{"n_layer": 16, "d_mlp": 512, "activation": "swiglu", "positions": "rope", "attn_scale": 0.125, "init": "normal", "weight_decay": 0.33, "schedule": "wsd", "train_tokens": 171800000, "steps": 4793}
MLP neurons of a small language model. Each row is named by its layer, matrix (gate and up: input weights; down: output weights) and neuron, and shows model dimensions 16-111. Each number is 200 + 40 x the weight over its row's rms, rounded and kept within 0 to 999. A neuron's up and down rows have the sign that makes its largest values positive.
A block is one neuron, or neurons of one layer that tend to fire together. Before each block is what it responds to, as a language model described it from the Wikipedia text at the highest values.

Description: Mid-word continuation fragments
L2.gate28,240,171,184,230,214,193,175,189,242,182,203,152,117,169,189,266,228,146,218,234,167,196,207,200,288,205,165,223,187,243,203,149,255,191,244,272,218,223,186,167,176,231,176,138,245,211,168,204,184,180,176,167,233,255,173,220,230,190,160,163,213,173,207,144,203,213,218,236,214,227,142,191,192,124,146,236,123,171,184,231,234,216,157,213,210,220,100,203,168,157,203,217,239,202,248,133
L2.up28,230,137,131,112,191,183,209,302,180,219,180,211,204,177,164,223,254,169,190,209,239,207,219,163,293,132,234,226,261,210,169,201,262,143,179,228,239,214,237,140,189,195,202,182,223,204,161,229,220,164,169,186,264,180,200,167,251,211,222,277,224,206,159,215,225,262,200,275,199,157,210,208,182,220,235,229,187,167,280,146,109,177,154,160,138,224,117,183,227,187,151,176,256,273,269,183
L2.down28,190,182,214,200,214,203,196,265,147,231,179,145,141,182,206,291,217,214,228,195,208,212,138,240,249,265,195,174,220,175,225,278,179,193,199,221,151,159,234,206,188,175,250,171,186,160,210,246,251,159,227,244,225,270,208,189,103,244,203,175,188,227,129,233,318,198,237,191,170,224,229,252,135,134,144,183,201,165,242,190,134,235,191,197,157,147,213,194,236,200,171,226,197,259,198,180
L2.gate52,255,175,122,118,183,187,202,245,188,188,149,183,201,193,216,206,180,176,187,177,202,221,231,267,223,180,156,224,212,208,185,105,216,157,123,174,198,201,225,217,181,217,225,214,215,219,128,206,237,276,196,241,242,167,234,148,281,248,162,183,172,155,261,284,197,176,158,175,235,245,146,213,160,128,183,215,162,160,140,210,240,164,212,216,168,175,180,187,138,155,222,208,192,230,209,138
L2.up52,157,235,207,113,205,219,204,150,242,174,225,261,182,169,161,139,193,264,177,222,218,284,211,197,244,257,173,216,173,202,135,201,260,173,220,225,202,197,247,175,167,183,206,197,156,172,164,229,207,148,148,193,203,305,240,134,211,218,167,170,140,261,301,243,230,169,229,219,171,273,258,180,157,214,186,297,146,225,206,184,179,169,205,146,211,199,176,200,235,191,198,277,209,144,134,187
L2.down52,170,257,159,143,233,182,212,263,200,163,255,225,282,240,238,215,175,167,244,234,160,251,285,123,211,203,153,223,227,261,184,236,129,244,220,179,191,207,170,169,199,204,233,198,232,117,207,188,133,176,202,142,147,155,170,266,194,201,203,217,190,251,141,228,174,269,180,271,270,221,86,240,109,205,148,193,196,178,244,229,199,223,222,188,164,224,252,229,214,207,178,191,165,254,239,187
L2.gate72,259,245,184,91,166,261,165,196,203,172,175,174,224,190,116,209,186,248,190,165,196,191,202,213,183,203,145,229,153,151,177,208,242,187,205,264,232,193,217,152,210,288,117,114,179,208,141,199,138,209,124,205,158,137,127,141,238,176,225,246,159,185,203,246,192,117,219,172,180,234,186,213,210,176,110,213,128,177,234,274,180,211,238,214,264,178,149,193,230,200,220,188,217,246,143,167
L2.up72,174,232,165,144,219,214,249,203,155,194,175,190,209,267,203,203,203,206,131,277,248,218,178,166,168,198,226,215,204,133,109,200,203,208,129,140,207,197,230,155,225,205,226,133,155,181,238,201,199,177,198,173,177,226,222,149,228,206,154,196,253,92,225,241,268,249,267,195,160,203,180,140,184,210,261,209,143,202,224,159,147,227,210,255,246,253,207,238,168,243,217,150,160,215,224,175
L2.down72,203,218,179,196,215,124,261,194,149,216,217,195,184,200,262,215,158,199,179,208,205,193,169,187,214,164,258,151,213,170,192,246,189,218,148,175,166,267,190,147,176,142,194,183,219,165,112,170,199,241,168,69,209,156,181,212,131,193,209,207,241,228,222,280,219,246,159,255,225,149,152,217,168,245,210,259,185,231,218,148,186,220,215,191,220,227,194,195,250,226,162,178,173,217,192,122
L2.gate101,161,259,167,195,268,228,218,168,115,143,178,181,181,266,218,220,184,263,178,270,200,213,326,173,229,215,209,174,224,243,284,263,158,215,193,200,173,113,243,137,159,255,227,229,211,178,180,177,221,227,240,200,207,180,162,263,181,186,263,196,179,224,234,282,189,219,268,217,143,260,180,165,121,158,187,201,194,179,222,157,200,184,275,243,177,201,185,259,131,185,222,169,233,247,215,164
L2.up101,193,189,152,183,181,220,212,282,198,157,181,204,181,207,203,188,255,240,231,243,205,185,186,166,162,242,251,204,148,241,149,246,269,173,243,225,166,225,149,204,232,202,185,210,219,211,186,213,186,272,195,245,191,245,242,200,279,128,187,270,200,278,210,261,198,193,176,198,190,226,163,185,196,191,242,201,224,96,223,210,188,239,173,249,189,239,154,211,180,165,219,200,199,232,217,187
L2.down101,196,258,176,148,200,179,236,201,160,213,165,166,177,146,246,240,239,209,198,266,270,159,210,168,257,250,238,218,200,234,173,159,255,146,281,279,203,224,164,212,147,146,202,199,205,184,212,148,172,181,192,185,213,205,207,207,176,238,166,199,200,200,189,248,235,189,210,277,223,200,205,213,177,205,208,188,205,118,193,279,178,193,115,114,222,247,212,205,206,216,264,175,230,171,228,217

Description: Mid-word subword fragments
L3.gate235,240,152,203,193,211,188,179,212,162,175,178,204,168,223,173,195,181,112,188,143,212,229,209,196,221,204,161,185,213,197,113,210,219,215,142,207,147,279,149,142,234,233,191,326,241,120,185,238,210,262,191,187,281,125,276,270,146,254,139,217,178,249,149,163,199,216,232,210,224,215,214,285,190,192,249,209,154,235,207,135,194,211,230,163,233,218,206,117,224,244,205,156,217,219,184,165
L3.up235,201,166,181,198,184,168,193,202,144,199,115,173,179,211,260,155,178,233,215,189,178,174,222,145,183,172,208,310,202,201,190,197,140,138,213,160,229,186,113,132,218,240,258,203,267,201,204,281,268,167,294,152,180,203,185,169,116,159,169,165,133,208,229,216,187,215,143,253,191,181,206,175,131,158,269,170,151,181,126,187,184,189,227,194,180,175,256,242,224,212,204,208,185,151,163,188
L3.down235,266,172,147,256,184,169,239,228,219,166,189,226,108,201,137,106,233,171,159,182,254,102,274,145,238,240,256,187,183,249,191,194,205,212,165,214,202,188,128,267,203,163,195,236,185,262,219,211,234,134,247,258,191,177,233,156,200,254,156,169,153,197,276,198,175,254,200,198,196,120,181,161,200,134,222,224,218,171,170,223,228,248,234,190,251,176,218,207,209,220,272,182,209,239,129,194
L3.gate246,217,231,197,242,202,157,195,260,131,173,176,224,270,146,220,132,218,187,145,196,174,192,218,162,165,237,104,199,228,131,215,247,151,182,250,180,257,223,289,171,180,224,183,178,204,177,210,238,252,246,228,174,206,200,160,241,192,170,214,215,198,180,261,194,208,140,161,249,185,182,230,263,215,185,239,234,226,210,211,243,206,208,217,175,294,217,248,229,161,153,169,207,254,291,271,230
L3.up246,245,161,221,151,210,230,173,86,205,267,160,173,208,200,132,154,220,143,212,213,151,110,208,247,103,249,201,232,202,255,138,171,155,204,186,114,169,218,262,198,215,199,264,222,141,190,158,177,250,158,212,212,229,176,200,206,235,173,208,167,181,199,267,248,263,190,136,286,292,280,211,195,139,199,161,274,224,116,210,235,182,160,198,250,235,222,210,227,137,226,226,190,221,243,224,106
L3.down246,193,220,193,201,185,243,172,200,225,148,233,183,225,187,156,119,232,205,236,212,195,162,298,152,190,170,147,225,193,227,182,253,155,174,227,265,219,163,246,219,186,203,178,220,278,209,196,187,239,214,214,227,274,163,198,190,222,187,162,276,225,211,175,153,193,263,201,148,253,198,216,207,203,166,213,158,254,179,219,205,202,130,222,131,144,259,175,171,258,245,169,188,188,178,216,298
L3.gate262,240,175,251,189,147,170,219,167,168,216,156,230,171,192,163,198,217,281,279,171,210,156,183,240,216,201,187,166,246,197,251,178,175,186,249,177,231,206,215,280,292,193,266,117,179,92,159,202,163,139,111,232,248,214,189,197,191,188,224,189,169,301,244,246,246,188,185,213,205,132,207,237,218,208,166,217,151,236,138,229,171,165,156,147,188,157,167,274,206,173,174,292,186,216,249,234
L3.up262,208,200,200,173,223,225,186,106,145,142,204,179,169,200,171,152,182,258,169,237,156,166,218,157,249,222,178,200,237,175,162,200,165,102,194,195,241,226,288,202,256,221,197,226,228,159,172,198,196,170,222,189,157,169,163,173,169,273,230,157,159,191,217,206,250,163,169,174,215,223,176,178,258,238,236,261,189,160,216,162,267,95,239,191,254,179,222,265,241,205,145,258,180,197,191,147
L3.down262,269,184,126,213,146,162,295,239,229,239,267,197,204,207,197,162,156,230,212,190,302,212,136,224,243,139,195,220,151,156,188,199,184,180,155,171,187,229,183,178,131,237,192,148,247,257,158,148,222,168,257,230,209,199,169,151,272,151,141,197,200,208,182,182,151,136,155,188,196,281,164,167,160,220,188,107,230,283,244,227,241,186,258,259,143,246,196,190,154,166,232,174,239,177,222,235
L3.gate479,252,175,177,160,175,160,193,120,227,223,278,64,186,212,201,126,159,166,179,201,217,286,116,185,232,168,167,224,141,278,246,166,233,236,140,140,222,251,158,193,184,152,203,182,231,195,202,167,146,223,212,196,206,131,231,233,160,260,164,158,218,235,201,253,208,178,137,152,225,207,196,191,154,223,176,167,155,221,209,230,240,229,217,180,223,191,214,134,248,222,228,125,224,198,185,161
L3.up479,230,158,174,155,204,141,154,121,170,239,213,82,243,189,235,153,134,201,193,209,244,235,122,140,207,169,194,218,154,266,223,179,187,259,150,159,262,226,193,204,240,188,190,160,250,156,216,166,160,262,199,166,200,123,241,258,108,233,151,147,202,231,195,254,219,235,195,156,241,209,149,243,136,222,177,196,151,254,193,193,226,212,212,193,253,212,240,139,223,217,216,185,236,203,208,172
L3.down479,252,164,209,122,110,209,190,165,133,223,227,154,198,222,236,179,166,239,228,195,201,226,167,170,182,177,293,173,238,183,213,193,175,114,251,151,204,156,174,134,141,233,196,202,154,142,265,187,113,229,201,225,128,193,204,144,160,266,179,237,217,177,141,238,193,142,168,196,189,177,202,181,207,198,166,182,207,119,199,186,211,214,168,183,145,227,212,226,195,175,198,93,168,194,230,120

Description: Mid-word continuation pieces
L5.gate375,173,237,185,212,148,270,164,126,170,206,193,197,229,160,209,165,194,171,170,205,191,189,162,251,264,138,174,194,164,102,213,166,186,167,254,217,183,161,243,219,184,236,222,132,137,265,277,265,261,174,164,240,192,206,180,255,234,230,237,138,169,184,216,168,226,191,168,230,204,202,227,117,183,196,177,124,245,201,213,206,239,163,205,264,243,209,107,211,173,169,239,250,167,273,189,212
L5.up375,174,255,181,220,213,191,159,223,172,173,222,144,221,123,213,199,262,213,218,229,259,211,130,306,155,209,128,233,238,228,234,180,261,194,200,187,207,164,189,230,259,249,138,136,205,118,305,161,206,228,158,200,248,169,207,225,291,146,187,240,217,232,146,249,198,78,199,201,185,186,229,191,222,191,194,171,293,202,213,159,233,205,110,187,179,161,240,127,225,156,184,181,130,201,172,187
L5.down375,233,123,225,218,254,199,214,207,185,210,278,184,228,191,272,172,233,230,133,176,176,117,198,162,225,213,119,224,155,245,230,281,239,222,158,194,195,146,233,215,171,210,131,185,191,204,174,249,199,192,224,207,165,169,173,247,171,237,233,130,134,168,149,215,234,158,220,164,181,218,221,192,173,214,112,254,138,179,196,246,300,202,271,245,297,206,272,266,223,121,182,186,156,202,218,173

Description: Mid-word fragments after initial
L2.gate32,194,233,214,197,148,134,240,149,130,205,166,183,134,238,185,135,202,188,238,149,200,185,267,250,245,239,188,200,215,208,236,204,187,233,151,223,190,237,296,210,224,228,174,192,218,164,205,269,162,199,171,214,266,251,185,206,245,158,146,176,211,266,195,278,241,210,107,250,208,272,162,233,187,228,169,247,234,237,250,150,303,151,197,224,248,214,129,183,209,158,204,216,153,160,177,169
L2.up32,301,230,122,191,188,209,198,226,211,201,229,160,231,190,194,174,165,177,185,173,164,233,192,153,294,217,176,161,231,271,266,212,192,181,159,144,205,201,243,195,141,204,215,137,245,185,177,233,270,215,160,156,259,206,189,192,196,168,133,236,247,186,220,209,211,235,222,220,248,250,182,257,187,254,195,225,192,238,231,220,198,145,174,215,171,93,209,199,213,237,168,200,105,283,243,246
L2.down32,239,254,172,243,239,212,284,207,219,154,241,225,167,197,191,161,160,251,203,184,221,212,232,173,179,201,280,227,133,234,230,169,212,173,204,231,174,164,195,151,194,206,215,174,250,125,124,226,207,119,146,293,179,224,153,194,187,271,228,212,190,270,163,139,241,198,219,225,160,59,217,181,158,221,152,163,177,156,187,205,171,175,192,159,197,272,206,252,184,195,241,226,181,219,261,163
L2.gate210,246,209,180,225,233,231,191,216,169,210,168,205,218,279,248,193,190,262,207,231,186,219,230,146,223,254,122,155,204,138,212,202,186,198,214,148,247,119,250,234,218,186,231,275,252,225,141,232,180,187,147,222,156,209,232,193,199,184,241,182,258,219,180,136,228,174,210,233,203,195,260,191,183,199,184,213,218,214,260,174,191,187,191,168,168,243,212,223,238,255,180,177,215,220,262,295
L2.up210,286,155,247,212,216,191,163,209,205,181,185,169,181,265,204,139,241,217,211,196,160,187,236,222,209,249,178,152,155,168,164,176,194,158,185,127,223,127,248,234,250,195,215,202,257,296,144,206,217,155,197,275,193,208,204,233,234,183,190,228,275,178,226,186,211,159,197,272,250,221,265,207,216,186,187,132,208,179,245,177,219,231,136,208,231,254,201,242,224,256,197,167,135,210,267,234
L2.down210,242,172,234,197,227,221,138,168,181,169,165,204,251,166,205,195,185,162,218,177,162,211,210,211,158,207,238,155,150,210,181,170,198,201,288,175,117,110,207,115,171,183,248,162,246,172,210,202,220,179,93,196,254,189,152,234,176,210,213,246,257,174,245,137,218,274,204,206,181,247,206,243,148,131,150,172,195,211,248,189,191,271,183,209,155,233,258,234,91,221,115,185,151,266,190,226
L2.gate236,207,203,176,213,104,230,229,249,172,155,163,260,186,187,255,157,204,137,226,217,255,206,192,180,268,225,248,126,186,184,197,221,159,203,197,161,223,153,237,178,237,217,231,250,196,214,115,236,169,222,138,167,202,204,201,129,185,159,140,207,250,182,164,134,285,131,276,279,280,173,168,158,201,255,198,176,200,268,258,101,135,188,199,177,180,236,133,180,202,242,205,148,198,208,159,183
L2.up236,193,202,162,300,194,215,179,194,255,290,226,165,199,164,205,244,235,211,198,199,194,231,201,207,152,169,186,161,203,259,266,207,121,222,224,202,163,189,192,190,181,211,241,236,238,220,189,273,135,160,157,241,219,184,171,224,160,161,174,211,242,230,181,167,205,222,160,243,166,233,205,236,198,134,205,217,180,238,128,177,179,197,214,239,234,122,265,216,186,177,214,159,181,155,261,194
L2.down236,183,201,167,219,206,148,177,156,90,104,178,227,250,163,189,231,194,230,198,238,192,180,158,258,262,170,275,178,238,249,257,201,127,94,249,196,166,191,203,224,148,210,221,120,275,177,168,164,161,181,203,273,249,266,126,222,170,233,227,185,180,278,227,228,191,162,235,247,156,182,120,237,205,279,147,206,192,177,287,155,81,138,183,138,128,280,200,266,212,207,156,197,232,219,241,233
L2.gate245,254,248,225,164,126,218,166,216,203,171,167,165,168,225,195,173,141,176,151,145,190,144,202,231,247,209,132,158,221,143,178,190,126,220,213,182,231,202,201,196,231,238,145,147,230,167,188,181,225,209,169,254,243,238,134,160,230,201,196,204,182,165,198,237,243,187,197,192,256,288,188,205,259,139,174,163,183,189,276,182,207,178,174,184,210,203,160,228,176,189,170,209,188,228,217,154
L2.up245,190,196,183,256,201,199,199,234,208,193,248,211,198,197,190,193,126,224,155,227,220,203,131,137,156,190,262,159,248,179,152,245,156,227,230,218,153,142,273,190,196,180,194,185,226,243,264,229,132,155,219,196,207,264,176,199,215,121,215,173,236,136,245,178,196,246,227,257,172,111,193,185,192,249,225,106,215,161,106,195,237,231,191,191,235,162,257,242,195,201,182,185,208,240,198,232
L2.down245,248,137,215,206,174,183,211,151,193,174,183,244,154,157,208,236,145,285,227,146,270,170,228,241,246,197,268,164,176,196,194,204,214,175,262,128,290,278,198,215,158,144,265,224,221,236,158,246,175,213,175,197,156,248,219,184,190,208,174,161,194,211,260,220,215,197,201,231,208,151,157,200,229,243,202,147,141,228,153,130,146,178,151,260,222,189,150,213,200,258,166,159,182,168,152,190

Description: Mid-word fragments
L5.gate97,197,205,233,199,199,230,160,178,206,132,247,168,216,171,235,169,157,228,181,215,251,232,206,179,262,268,231,176,240,279,142,191,213,187,98,227,237,207,246,229,217,239,246,158,273,164,226,204,143,239,125,187,138,291,251,193,220,159,173,171,172,159,205,177,216,207,242,175,203,175,234,163,212,148,231,208,174,211,214,246,198,131,263,230,132,227,115,272,160,148,163,319,150,195,169,186
L5.up97,200,182,111,238,221,144,269,221,196,205,197,237,165,224,152,164,191,266,232,220,142,238,149,159,166,187,257,153,142,218,173,209,216,220,204,176,164,184,199,167,202,163,191,138,253,209,288,151,186,200,273,162,205,226,261,240,166,210,292,172,171,195,152,279,188,290,229,132,221,196,256,247,116,161,118,188,154,262,206,260,223,154,226,177,152,132,179,189,135,167,207,210,249,185,251,131
L5.down97,208,233,144,168,241,197,180,207,175,208,264,242,302,193,178,113,220,215,204,192,264,142,257,136,268,117,199,193,186,220,156,192,201,158,155,213,203,181,223,220,194,193,222,163,139,279,249,156,257,192,144,164,228,210,225,256,157,206,243,268,218,142,181,222,255,137,146,191,201,250,200,268,251,168,185,248,168,179,147,181,155,195,174,224,200,108,211,223,187,172,165,93,210,210,285,123

Description: Mid-word suffix pieces
L3.gate26,263,201,189,253,136,276,185,193,162,257,222,236,148,210,209,203,191,220,195,213,188,155,228,218,219,259,228,235,197,277,191,104,102,184,195,152,204,207,212,204,205,181,290,177,276,157,215,212,172,133,224,175,300,133,225,230,213,150,185,159,185,230,227,259,196,262,230,187,212,237,173,192,196,248,196,231,174,246,177,204,186,239,127,259,154,138,172,245,157,272,152,141,191,238,242,154
L3.up26,149,202,235,191,203,270,235,175,118,189,273,237,116,223,199,279,199,200,196,152,149,187,160,149,148,141,219,250,175,198,141,198,255,284,156,276,151,236,175,177,230,254,204,215,211,212,175,196,231,165,115,253,197,188,201,187,148,200,174,109,196,235,151,235,231,218,232,246,199,259,266,275,209,241,175,231,172,285,230,179,178,169,170,248,199,227,140,195,181,281,163,208,212,237,200,156
L3.down26,168,227,148,252,222,204,236,233,106,179,180,196,201,238,184,287,216,197,220,238,165,217,202,183,275,217,229,240,234,240,205,171,191,175,230,222,189,251,144,199,157,245,223,246,250,208,161,181,258,229,165,224,221,148,147,265,153,205,249,153,251,175,155,208,214,151,240,221,230,145,185,140,89,254,99,165,194,193,186,254,213,223,177,184,127,235,211,220,210,190,180,168,211,218,224,223
L3.gate144,162,197,147,263,210,166,193,139,158,238,191,225,241,211,220,181,156,225,219,236,207,291,283,179,232,269,190,180,227,150,180,197,256,190,215,135,185,249,222,215,181,167,204,164,227,84,202,93,252,230,182,267,214,161,159,181,283,179,241,228,213,237,219,124,168,171,224,162,161,255,198,199,134,231,209,219,235,159,197,191,186,207,215,141,218,169,190,243,209,211,190,267,237,215,245,197
L3.up144,92,188,207,157,182,264,165,162,203,92,125,176,224,224,250,192,111,220,216,236,154,269,217,155,167,254,244,223,149,234,196,197,215,195,252,202,266,202,232,223,187,228,256,193,290,225,236,195,167,161,194,172,156,231,209,215,219,183,258,191,237,229,216,182,174,123,226,146,202,208,204,182,247,281,176,244,275,241,284,166,182,145,147,158,92,278,170,252,174,126,189,141,161,188,173,211
L3.down144,186,160,264,246,189,152,181,185,211,135,176,209,204,216,192,215,214,229,182,151,142,190,250,197,215,205,267,237,198,175,180,170,200,211,201,211,154,175,123,262,132,191,147,165,211,196,224,234,238,210,200,208,179,271,176,146,118,226,235,108,206,262,269,178,230,227,183,315,169,234,210,216,253,283,160,168,109,209,283,190,190,235,187,280,171,327,248,237,173,228,137,188,189,208,208,180
L3.gate322,230,171,198,241,188,249,233,151,162,220,210,208,219,168,211,220,128,121,170,222,267,181,195,175,172,242,157,177,257,189,195,149,179,165,200,137,205,143,226,178,194,171,180,154,203,213,208,147,207,213,229,185,200,160,201,242,266,249,155,142,206,224,296,213,219,179,221,300,106,252,141,211,180,207,281,196,213,176,207,234,210,174,238,204,201,284,135,184,238,238,272,191,203,251,210,228
L3.up322,159,210,127,191,186,212,240,225,172,84,154,181,211,177,161,223,237,158,182,216,220,210,205,145,196,189,181,240,180,228,288,242,168,210,214,255,216,164,248,166,239,148,193,161,333,225,149,258,226,217,151,206,155,160,225,225,172,191,282,155,198,141,228,144,213,187,250,196,192,255,168,280,235,177,172,275,239,150,255,176,159,187,173,222,196,258,117,232,235,206,180,204,225,204,159,216
L3.down322,140,195,226,162,257,214,242,219,265,223,243,194,196,219,233,264,171,249,217,214,189,242,166,147,200,249,188,250,180,233,245,180,163,240,190,213,221,221,130,140,131,124,239,181,178,171,191,202,198,159,220,196,230,252,180,217,193,251,230,210,171,189,258,251,174,241,149,102,207,188,126,174,199,193,228,59,210,252,270,156,219,209,156,229,226,194,200,200,218,235,192,202,228,146,179,167
L3.gate494,148,216,218,135,155,297,217,250,214,202,158,268,227,274,173,275,228,185,181,192,260,186,166,165,262,192,219,217,199,176,161,205,193,203,264,177,247,224,188,182,144,208,223,162,153,152,260,254,234,204,172,179,153,79,238,281,193,196,220,152,134,219,176,89,223,221,184,147,213,153,200,180,114,161,188,189,205,208,265,167,114,244,214,262,181,152,152,225,150,200,182,172,244,233,161,169
L3.up494,170,143,198,272,272,213,124,239,188,123,184,193,177,172,187,121,242,172,188,184,181,154,157,217,192,187,123,243,174,159,238,186,146,199,218,197,166,230,192,163,195,173,189,225,208,175,143,192,244,199,267,235,152,222,212,154,132,213,253,223,221,193,254,139,219,221,147,198,241,194,191,263,315,176,159,206,215,236,136,120,216,149,237,208,99,226,249,184,212,232,216,218,228,256,169,265
L3.down494,143,206,205,166,202,193,148,200,138,283,228,230,189,248,241,232,223,166,204,197,175,240,248,185,172,247,210,219,176,243,192,200,264,134,145,227,189,192,254,207,148,251,217,194,231,273,172,117,187,200,143,179,152,188,199,239,176,238,264,260,267,211,174,155,240,148,169,250,213,160,151,240,181,180,233,189,188,214,200,207,244,171,184,147,132,226,154,155,213,153,157,240,152,132,206,248